MLP neurons of a small language model. Each row is named by its layer, matrix (down: output weights) and neuron, and shows model dimensions 0-223. Each number is 500 + 50 x the weight over its row's rms, rounded and kept within 0 to 999. Numbers have three digits each.
A block is one neuron, or neurons of one layer that tend to fire together. Before each block is what it responds to, as a language model described it from the Wikipedia text at the highest values.

Responds to: Auxiliaries and verb-like word starts. Auxiliary or modal verbs right before the main verb, such as did, do, may, would, plus word-starts spelled like them (do-cumentary, can-didate, may-or).
L2.down244:567440458465451532555433549488504474491477516445589471538515484557423497445507503517460434396439470577506472530531488509486477457511528544495521633533550486521489514480484465542526520536477527559534415412611512519404410554465628574445550416491430433376473484479457532456411538451470512514533598529487492501468463432508449553514526431510507517476550515530624435485496479591557545517511492462446443515483521481506471519556481540460566504453530499582503548578480603409482507548464546508527486461430507577529523530483466450528504513506436471449458484496451568568570403536446463442552491593361461486464506504511544447548522479520579623502444559414517462482530465523571623416531
L2.down306:559508529501524531498483432507625482402516474529362426422591497358532480461484448541447504502455470471531500569475553502472539434478428453519502457484528488529527509491493431442559500559427500518562529450546489510471586508580531495499551504421419404578490511480490552518472378456528498413535513486502505492512553555413515492461464515622567575565503545506495500487508456375587442530543510468500477561463550552449462462453501608402511553448447424513414617563480402421481535574439477557524497394560543454528502551448540492532500485486539507397443498509537520557466507488497529625443474532533490590526537574497494462523493449520519561541517471552504565541523517579547525481472
L2.down475:497509377471477476530507488479528475359567574561539458550470483473561435527493518491536495476562510534426569485397453457471398488558439523433524441547475480544514502499521476548475567522365533505446473431478458534455492514491577471516499507499522553508624565541564440446510520448527476495393446474392540419496511548487451596587549477584464507487494463533475476525534563534512500497517504474496407533505561516462450508521480431474481394564464536560599510548507556458524487545502504535487493496465517560626396489570508576517549414509509471505511492482386519559537591545467434440444581457530605507587517505520458405474573521516474435533428450587450552492525468435608460513476
L2.down529:525487457519545540535520530456514492535569514556474507554559519532422494519509533554492615493423562442568439519519442536509515473561500487452462465506510514537565515485538413531494528434549511515538509458590500488423485355476508469492469419429429359593467444466475524577464523421421493522397521520537538537499521464363554547426503528534440538476511523534562453421617474480500450587507503494438518452581471523557432466570485490478526443515593497461517430504427593498542474545528482579517513483467581518522498473455552517462382474485380576403555474469578512521508490454452549504523441579527462536536434510533522494475540414516450454526465634525556547458509549594446548572506
L2.down564:473440526538559477489431512584448570503534459511492398515546541460472472527528458531529520371532460594490498595576501515475438464552484505407502516391504554461585462475501452507528454478488503511529496536530491471503425435544495535442400446472516473431516571540528527423510531532436504539595566476500507456499457554487438509542363485517417502535547522514536420571449451526548514511535497496496467535551501619603493497481506471578425380440514425557486537498480438479495453476427516528438530434526484518484563507537589529426561440466513372524517561637420513477484519549500493579513542518518531579455584516492586473442488459464514478482486527457656379454480557496522454524564
L2.down574:564523474495587496559349622572515590413409518480481427512495387497576558490542467440552464473389452513456511470507474559437515469447524481519450431459466465559539584492595424427491532531435497585505447485587427548533486503520488526530436462586494525433549497509499407464639498525572518531498540579465424513494456516404541495504535514529506535450470457568548425534534520634376491459436481497410514515506452572523454416491491480516492482541488485491524454646534557468460532478511510451439487409426468535464441512494458592514445484482505516492492476547492414539531555551464496551425515503506462483566542561536444507517498543523486550492464413481479526549579530495532539467461
L2.down618:422450538481562466507445547494565402559525532516542564466483585541546462482491536423463419495553491489481535515431461500538488376516520430536618536435574488522488453496435462484463415520408552462471487463403576569629488476513563484420493492436484519545557468591526442413516557525468511550554521527520489366503541491477496563484493489448485494554534529480447510552496426555512517511535497540494552648580486467394505536542483432420509477529560473516553628484402517438549492542482441516434479413541420532520555573506548514442458502478541565548449500546508474499467510537542470519521556516467459465550570454450460475426518477383441536539461462539520481545582542518386417512552
L2.down626:467413424476466474450506492493587522517500516500447522520536528455460565526476438457505500586576447532451549405441566486564567418466526469571516378474407520469463483513484461518479424444480559517529456539537616529468470574388517532534578592406495488513517563403603448482530503538483440445463582513457506517516574544549512559473441480509518549524475457509474596467483541567388602536372502489470462525483552439469405480500545508470506461530516495492548458550511556558579521545464571393588464619538460524513436490529528538485559493509520597543445486463477431445537554461571488521478586516424450542419523496487387418532530508495562480568533454531502491542484435510461517551516

Responds to: Compass directions and fragments. Compass words (east, west, north) in location text, e.g. to the west, eastern reaches; also mid-word pieces (c-or-pus, tri-al) and nouns (day, round).
L4.down874:445552506488519527550416488568520516520422521492542456539549534624505471429440497501482556420499421532502486456522473497466544585464520553532528423456615528486522447581510463426466454554478482455452384517404490510463506506489545545425515495390552440419504511560545506618569483498498498480507544475493519401506542515421511555448482492498515450508501496529504530602426468492531428519506554480558561451504555404511410486446529513490514515468499469451475515542579527428577433560496546457503505476542447468549444585541486590445496458495524571559493582444413444540481545495423477572493655375413546450559546448434521473532564465579617482547552490508449496500439482452567521472439

Responds to: Compass directions and infobox bullets. Mainly compass words in geographic text, such as east, south-east and north slopes, plus bullet or field-name tokens after "- " in infobox lists (• Total, Website, Memory).
L2.down369:463492512474481511465469408493520550492610533528546538485531472537446449518514442512459345512492477468536430528494503530532488497548496578491460464511437384526472554455545596513536462422549547547474483480439513503548397512472461529403491492516587532496450556436439484497471510493414503472482424534566470534504564502484479592466478435440471510443576502439453500517482548430431523365565488502443481523503475625514561448407570677462517484474546571516494506480529579437438518454427482478422573496548550548560388540500451439485574498516505595480481496528504467468588494569515414534480438523492552457536641411545499485475532535445460498517584471543492505549532475558496480588481
L2.down388:430483503457504535513536482508452509417445574469454567418473486510488589489445481469579413456553466578496570436453516438586445502393546499557418534460424517526497508473516610541519504443529502510525494563505453470546512526432436587495583530480465571499538430508503468493481464476427477519405486551524475509542574456517512552488438548524476537421578438466565497496612544433521528452451562422426425457534552561470466435489487577459457450536494479501582556421530529503559488506435544502576550583516462532558462458549572460543652503507454515520418496516492398416427463398521486564567547498486482479410504502528491422427418486510494478550419486517469402481566473544536565486588
L2.down412:554521500498465479604546481531440517445433471545553611541568531571489532537481511477511507472461576471471473498488539581579495482461496494485517508604510485521530496398548532546602506516469445511471547410397516460509494571477530434549493498504481491505472453508517465513443471521575520458519423466571468562491450397561531477608524580505473467467465510408458380441488522508494539415446497515502544469564408445527570549613534376478511441517425402435556418496522487520519650535473471509537489566437587515404528461509524404537401473469467464563552593558496508460523509524469420472520492537479496445506571418515557498463533549488428551470530513502573476416522555484386476527559
L2.down503:517449601435391419501499505424431548440478459596418517525588501474505446553460503442561490581547492499489444448564460492483510377529585470439531445574514561453560503464519586526514524567481410521470517478487438414546454567471519421471488556462584627402549461467524471399463519531540509420491519502514547595497525432487495555547514566511601502620429460484439495524345499557513512570517538451483571501515418581491447475452490498475480479504503562510550477446392501570546499569547598475511563469548525526544474460462518510492490481485503499553539613497415489492462557567492493508435553563569565489483545502454544474483542478476428524479430556422470478486458457518525514471516
L2.down504:547479482498547548557551508555527549431502536443635592463440414418556407589388517522495547436463508527489558501522447502431444457482534521527441494620427572517630548472500544511502535491483497509530448621444469411496509563515487468460504461474539442398552606477557438479558476573459519511448520533458488584493468489451487415590536501486450468534449449485458472453479483526449498535519547580460518500559429434587425474458487433514639585560455444553489488452614436505470556487490570485488523463554529517488517442400534464521561494494501539487513509524532477453470470497429516517466574535412534556463563452516461488536490572581435572484516524531491529425499481453434406470460
L2.down541:493387545422643503471535544474453506384501482525517513539491512579461529471538611451504504468535529498569569446441393426505503456481445543606460446517542547532462565524523465400536530455490475418473520467460498512443558544459470541515499511474440447559486523476530507539534501568559505452478492502522413532512493397528570447428531535335510445536403511481492455469522554589568542560491459547543574525553489411498510494581475546503445468531522500530556465566536471529488613460488469530497419520426467459480520490539492455516492447479415496539417480542536503581410478542560486476369552437497580571582525418438523523486543590524450504426476440486552500483588422520477513566510
L2.down573:537486443464555540460447483561558521502475488488573480544503487584492607516501495502533498401446460547507488456638555548502492523526509611572529565510505489548474475482514387464495612511433529499492569469481583435474555517385475553488481492470498528462556477512516429513427517357552491436528524447448500545506569450488480474535567466508478449527459447514567408409404432449499464456504491476459501485538431500536528490497511485526552437435580482482546538502491554503493602395519579537401439508535451458609501500512523457464485456505560451439476469528449544471488573554639466439534546436592430480545488503578434479444473566489515468496474593494582480598537520473605458404491
L2.down864:536456475473562528423564437569476471540481622655542477551506454494570493471483496454467544566409566488529466462479493421482435386433485465543461459521499449401427533566526476538423525445497442491471486543469449526472498491613429548565603568468457493496526549494484539515484519471565498474414544533578475481501386509548495444568537527435458549442497513473574512555516447597478599435488522562530491492485406588503493541510521513482527437431475506348569468522408520567487463496523552515553487542499580523379493607526512540415495444461539524420510477547478565510425502480556553487478493481451456476537507599570507458531524482483518557550491582571497530492517452525401505481462

Responds to: Definitional verb after subject. The verb or preposition right after an article's opening subject name, mostly is in lead sentences (X is a…), also located, at, in.
L3.down72:520492484582534434461557503498532426551507498579428552517475512554499426574501529462507308574527516531529522468520486512426527524489599472555471498499574466489588440505463520493525463519503499510496384439499475478467462405446505607478458563483445535546482494637568497461421602573550492523498496547485448504500462513475422438549484332434475504540461443508512478415480489540442521526491530567553476483516560547470480484482499424485474451492553618559432555455494491451460491448469489443395554516495442598540474499426494555520508469483503481560522551527494387562574554531532549504462441558441532505492473523511500480528623508514583529556475430467441603598544433428480525488468
L3.down270:451536555518624468505461438575466479552454530412493537381497472437461448427493599508470431576562516567615431527590469539501570412488463570550532541489514547506582575545534582497507535540415509513573486548424490424541594500493481483460482525519480512555491503443598571476506438465507485481484435501445495468494463515503488506495575426456437564549536416561484551496557451459469478479491529464521433516485607474546549553337469559458547493422530480514501586431521475459571391455522443545456506500465538543462463356554538499467487542492590522494540542423493414464559580515489479460477533478471545518493547451510489467451552511500545489507444487596516515529534538459363505466489
L3.down310:504495494427561459455509498462514460548550539509496489511502582546559458468579492497500547620489550526506520486460525502497520469472459489489497531562460435370491600520550486600581465491452564503371454501381505511432550465568490541398481555504491455500525393501472502458541460445545536489543495482528407525504520446437460480536420423445484486506384487518432481562612442483569424468544439527527475496446477468530541463582502517519483517492479368547577509478499625466581536521574501527469510466467423399580499508582506543565446517520477556569486337513525515543516468523505542490550565481513554579530469390441567480487448496526463481622454441504526550527557464516468534526434
L3.down349:515519405593464539411468511499489471455558452469518507563474484574515400581539455585534481465423492553417464491517502430436543528548625540527510431441619495509572484518392513489476448515578498492489511560468541468405418408521549501437451560528501440448603526586500558558502542470527511462483577510456507378489563591437533514554521494453437513597444530505536567496524457535505439416511554564511471515547578499478523499602421451468449454462483610506460573457438513494533551481514514590532531448518474544556528479485433465503500481475517517512453520461467466452526537525523505465451462553458547409478469547506496447579499529477592442571470414440502608616451505462453433473467
L3.down439:478441490542461508507410505498445506493589498511591497543561490558510578464528478466573539481473470445441435452512522485561355574451559449428442546524491615639532432610429507443553559491574513437448482430453407538451480514491466490498588558483519542552552563478405490479438508455633514522478523477462499561498465551419505515495571577442449582560433532532557415503523520522505553481470513471482468508541422488550601487590450514455519454526563451524456457474462536502466460480429446430445483537514517523516631621503488460481503484458521450406467500590481535504522463471519586520465457529511542538500551527483526488549495479438515493461415472378524479558476499383490472505554
L3.down460:446505492412465545463511539534508489618520545462612447406512486415529494507414477472477470476433568447578443499559475513504592519456441423508496554499479586447488554423586454451490506464521549459561510588567510470527453567559572365477486524537495482525476452505536489555535414522520529378594560528514521556486469472466464505502381577507521432546474480519484528539583474507526408426485509513551436455463515490483473571422535526443594466534499455510552493470478461563534445495508461513580513512613478556488517425480558405488564457529459486467532438579477474474464519573409427540541396527419534498467481421467528470513536441575429430547551548588533385473475508487511501473559
L3.down594:554456612419538463493482448528459502559517564537500447568522591525612431423546510566507571521509516512537509482491515497455525467537517535464620533502484609561489516477512501523503459409562464472506535440407526477444463549475581541511399421564455523435542530555440434357452426569511512554544525478500501505483478500454452542486497518507516504455531537518535517450493460607460471526594494471580551514481649557421537489588432491516515527465500515486517506426403553567534526362575541519389532617501383517432545385458483510536535431466527454508555476438531468476449527556445479487567503533540458461435450536450504548467465510467571541427503468518525545445510525450487508487528
L3.down792:459459519476528616386440466454478325549540535528419559570446364579533500546486468508499464411574503488532478482427416527509507466472485478578442521441605561472476435503545489537456515480509476503446522554418481541526492435462506500495489572447545414437518474589572447500498535470541493523532478612490440456502482488476512523486527533438523575621522367581551423524601553497472439473464507521572537456501549519513446387474475490515548553526520574449474524513484484581521547515399447514596606545533484504526496531439468507518524422483433560518575519536427441535586463503515487556486440521515550544502419520457556475576532466545487429461490466480518537482522426444484544470475

Responds to: Table headers and section labels. Header tokens in Wikipedia tables and sections, such as Notes, %, Population, Pos, See also, and is after an article's subject.
L4.down53:591624454437509453530541517519452541491531374420473568571459479549541514476554598539464423392496501463544468536548516525445479560449497525508495543533515536483582518449439474481488512485398526465524539529488426385452537572508540597443523526491587455575452529522449534552520449534510508552556549605476463462483448505446484472518634514431483474371490606610538424556454438450511452399546517509559526499503510556497453476509526568503452449481507485537390602505541582520524461543590470494463466470528451474532502471467369453434466578496535499492543444523470581509524453522446459489459505500524458529493436410511516484523496527477621519515426425454497484483428453524503518446545

Responds to: Article-opening predicate word. The first verb or preposition after a subject at the start of an article or section, e.g. "X is a", "directed by", "As of".
L2.down59:560452476535456514602475454570492501548589459452423550504497469508519514496508452531477447569386505479561531477504489410456459447521498540472553500506432451543574529436404591496490561526472564527575473482462497579473388510455463397528543464477456557407493498564520512480536491458500510439493440680501481503500497501443533530464491543503430556497489512575452424498602473526481444560518508514551436547481455481505547443457537494456516579607518453405521533541560531533457530555431425518446539574509495591493550500552548525579478451513655528504565460495474463488519491474392481393465484525392402431481526424517519478492532561383545524535506470531457525604508536523498508423503
L2.down240:549487555454620539489469538517470405481485499534467532473477456479537512520512521491435568547603516553516444446503455455449512523505509496569489533410617581448530465509542472460490499594401477487537494458389494552495525572495530496463474535594521480474548501493548402447511490510547504530506442529483486526486497544468426465442548524458595431514558400482516446533506478574534508479524504495467641510464492455471511610384477471560552461467618488516504536542464546527498541523532440562544476570386509443554538510595553447500428467493522536529489424488498387501507610464409461496543594437466521517456481427467491491423440545497510424437529523420556437408455611431421495447563
L2.down387:481534375506484492386429480463550482489572511415434557519459544496416564489459556489426402526464480570483460503611550445469549535501508424523500539549578412506485474448389505401501622508510469470520557485429624530531501477511494486553564572543510500584499506496472499500509581464520490484396513534471512503501513498443535525421504544481433557552574513429504566562508481554411468475489532481498458531462482602461541467492498523477542489439517617540453463461620499405476536482425459487525577442488478399537528559448501517546409517517478532425509429476489414487547607522583491528481501456512570515447584626521495472447472513490612536487489527477410492524494549512451456426513
L2.down446:505416400494455581560486514553509567460483469463484518489464504561519522472472529473533580490439540447480403449584481548430506534531487437485439474595560533505534433573452568528498508497607545477517481531457401491565407491514492545543428499448525553428549428567522459487457365524545506510480606458503528502484521513457474481456483531490505519546567581467560496593532485595400539449486533386485385496473496568540464513521443512575567500468522528445554481376541484522540505534480547457639495558481448507385567566653434481470532414501429450461504416494447439482453535536512588486573538513590455481463573476471499474510473447474504530505516494426500521514483509530459550467559
L2.down454:540588425517545484602490558555464629492449442519546507484431499479463575579463515459507544510504562493453442480488487486555582476531488503317481454559511523419555502550491460608484573470371491546518457527587509566575469607453538454496491485344387542486556458472554447403519508470578489552527440577519512476482513513500584516504520512535546447499473504511463456541465342524543518559470531579537511506449511413477501575564551560509436536474550550549532578476485552496495540534508465456580509477511516526462564532455446550462446472502496443506460424417483551491494510532448503439597504499519478433481556462497454503517548516553501516520438414414471495403492502448496546439529
L2.down477:510557472459541465464630549506493488489503423497549595510479511535430449552454397553506576533558525507504581479499423490516611528502469542447515528504544432524488403512403465478452558437554427500496391501403453464576505427438479517408494561556514489498514448500624517436513454431538516527504466601527445467493525436471505471519404567431481532478477488531568531496541423688525474509509469468418559522502468507507431461532469483611545422486491493490513471542607425543468527493549482570556453491516445502497587637530554448461461549505508560486431406436509452471512592477514522531503493445484573481483507521470457489549467528500524534431583501458497547548520574457458422439494
L2.down492:512465481566477473536479454453508494481443462388482535569499458612509438571454580494545500534416541567526539482487520528521476545488551440490484540489501486447501461600502544542371480528499477479517392416544397445491477523495548521543533596450411465560566405671515558523502586541537516560517452516424434525488490460519392504503489401455472539509498555521501458521484428462539470434490570475524558610484525542515504402517578564465382416434505504500445528521534525428483513554437486376512562436493503578483546474493456492515550519498497443551467544474485448592583444479439463500575550611472553446452485519513505488577525565515538456567438468429457514560559469480518511485493
L2.down830:406515452506580418471647540463504428482528491464470520591501393503499539515454518520395439484481528592560532502474412493432530527495462511470330531430438502534498445498501503499493458553566498456537446462479465505544523450514472507453510548491533555508464531502474606503474549506510519475543545541452482508493531572522386499471473499438494463487508529489574523383552477535511470493469537497474522362447466505483487514468479580488485485499581533417450509456472556517448444467468487537450457511595534564525479427545547526570466642509470601516490456542564414514501634506517474494500555588491461454522591518483571499518679483427428566462461531489505522484440508423463477600472

Responds to: Compass direction words. Compass words north, south, east, west, often as word starts (eastern, east-west, North Carolina) and "least"; weaker on pieces like day, night, ju, und.
L3.down166:565493489452559445503558562508559415446483574547512529498476579540484551550402460452513477476581383524591447592479361508512539532499519441494522471462423461541505426440509509417445534422356483453491616529461535481475553492400535504511534546501461515597465389461443503462550476514513481533429492407418449541493536539538550521505457543522523584518476636505505514453571446569541449477494590572477427508451461467534485482489533564559573408515570572472529441540507503518533574513484503493550420483412524520483459449540443520536523486463500531519483414471486549519535580421520533465557449506448540373443507503487583502526506513560503356538487537497484523491481528506550539469524
L3.down186:539599547530531466591420545438478540456466569478435474564535519565420498564504467506442503573399502577514485560512562543525565498457533493529575526488529495545526544606506475496468475565488466518522469473544427573499455603512515492489477429471501547439514528498592425464514459572535465452495564458567502481480429549533550552542490476474477555526490574572320528542556418453547515514503451484502394483459448522517520591480433508586572457390396483457510558460516404482472557375438466401490477556494479518493508481583496463536557568478505495537569536480495492516488528531522491500568452386554423494521590526434515450415475469509531429475498503413574427403508464506458502555500
L3.down221:516491517480399475436570432481510477458574585557513574620478433472460488521467493565457535484460448517431474460472457481445538550535519444463453503620531456525397562474540508527506512395447402485537466477500424484558394504507509450494542543396548442450473467505411462593512497530503500587483572479487570538517594489432444520476495510459419544468468403507620557508542497553439495532520486451475520457452486537556397370486515489494584508588552427471483482532553536533435535539577517424489540581587497425503450523520490559486506492485409549492453506534522456432595506538513536574525487492465538572579511531497478464416555539381481486541579557518574454471464481559521532466449
L3.down231:534420525490445571515563506541531488418513471542432558568420516498518592441555492476495477485452495493602479453439487445588489574408582452606413548450564496453494538473519550504521464463404497498479460428466450565455499471578535598481472576430474463467513523462612567552556555556441466549521492544515537413504434454504581455543522497440506526492453524529498561583507542519520489497519492533498572544472549430505389484471460519454427489492616493492490521517554520485442502598560490529478567470506387545490520674428427560497448408496525551491384484475541469503503390455565534479494470504487545453507475540507466469599465556545436508491539465420554520504488422480493502441584
L3.down289:472450480463564485521462560461488477539539469550495493500491532508556533439436480540495540538516585533475446462480550453520456495485495497559515486528549552437513493505482577410435532499536450521440491489456461438545584547512578525502561509499495550433543542513500553378517453457510523435443489502447494496506388568539555453566536505573644552497499501487460453551540397464542447581548472567501486618489483495452448469540602613538504436480466406528416651472470336510506467447513578510506457557531502531470420502430490507558462512500536459538440451599455600509390531485509449456424501497447412517460475547595477458507560561532457551558510511530513625485426459496462531464456
L3.down356:437537507478501464441596546527513453479542548448439540500447537492433606507426418576542573588462532481532537445448466507522445522448457458580534397435544499534484514479588491486492540464540391539510503577480498502513498510392445417517532545479408548555491519544571498561529476513494525484440476573540379475534499385527480530609566491512455468482483465473518505468525496426464548520524526504453499550498452469512656437515466477534559592531396410486504596544627482515507454530477494442473482516484508428463451434535518495496555536479471489375630474491504534536544399477546473474514498544428482442512490540503536444459578412482547591605529474533425478504594481527473451497521
L3.down622:578583404517493518491482477601523477472564499501520517521534596494486632492653555498471516464557437531567504436494473537548444430473553544486512452398501458443494457465500508537538560423489531501563517538514469581484506487528440502575565447442460490435530526556525587535481559489523480566456464617520501516497528404521475540454565448549480598501526437562448469527539456467517504506500553503469564531553429488476460499496535438463519512589537419432524522514475458590477481425448498580493469533404559498446593602445452476526514406502486496428461382537551561605487375533435439403455469595498491487514511523560546485586482444480494478475499495537408524479514390500484458457478
L3.down721:472423526488469494506505533499496504441423479448543511498522535493471556484488463470589429490430456496529402488460529507418436555489498548441499449516544489475491497472553504464389377400573562494443449495605563465522543559372529534465619545463518515473553481473392524443456399489545478627572518456545558530490539484551505492492475521572613510483555553468645543500479445467530461542570478547527453580436503507527510488511484494423488587536529497500465573488492496457512579507438494412531469496493440474592381498474528488563469547449525521538461511481463641508481519396443465536473614566509497450491488431478545523544517577536491411512542401503478536496518577418495525536546

Responds to: Modals before verbs. Modal and auxiliary words right after a subject noun phrase that introduce a bare verb: could, would, will, can, did, not, infinitive to (could be, fails to describe); also directional to.
L4.down234:512464524434577501521486549501463488453453487420478424536556546541596431491517412505498561483550426502420472573558450466467532516533488470471508514576513549448552529509381487491555446485459529547506465460536517418559507499450482520492501525510458417570536463502536513384461489467478481582500582559514565514509511639503499475483543452426490469543476500455563452643406462607627489508461488467480455477592516576388493492480535511529514467417500446487522496488481501544514502430554538565515495426471528580528556485559407561483555385512554509546509487433385520473461528451534568506438485439450449614463598478513485476453503504514561397482442473468571538537465603579482471584517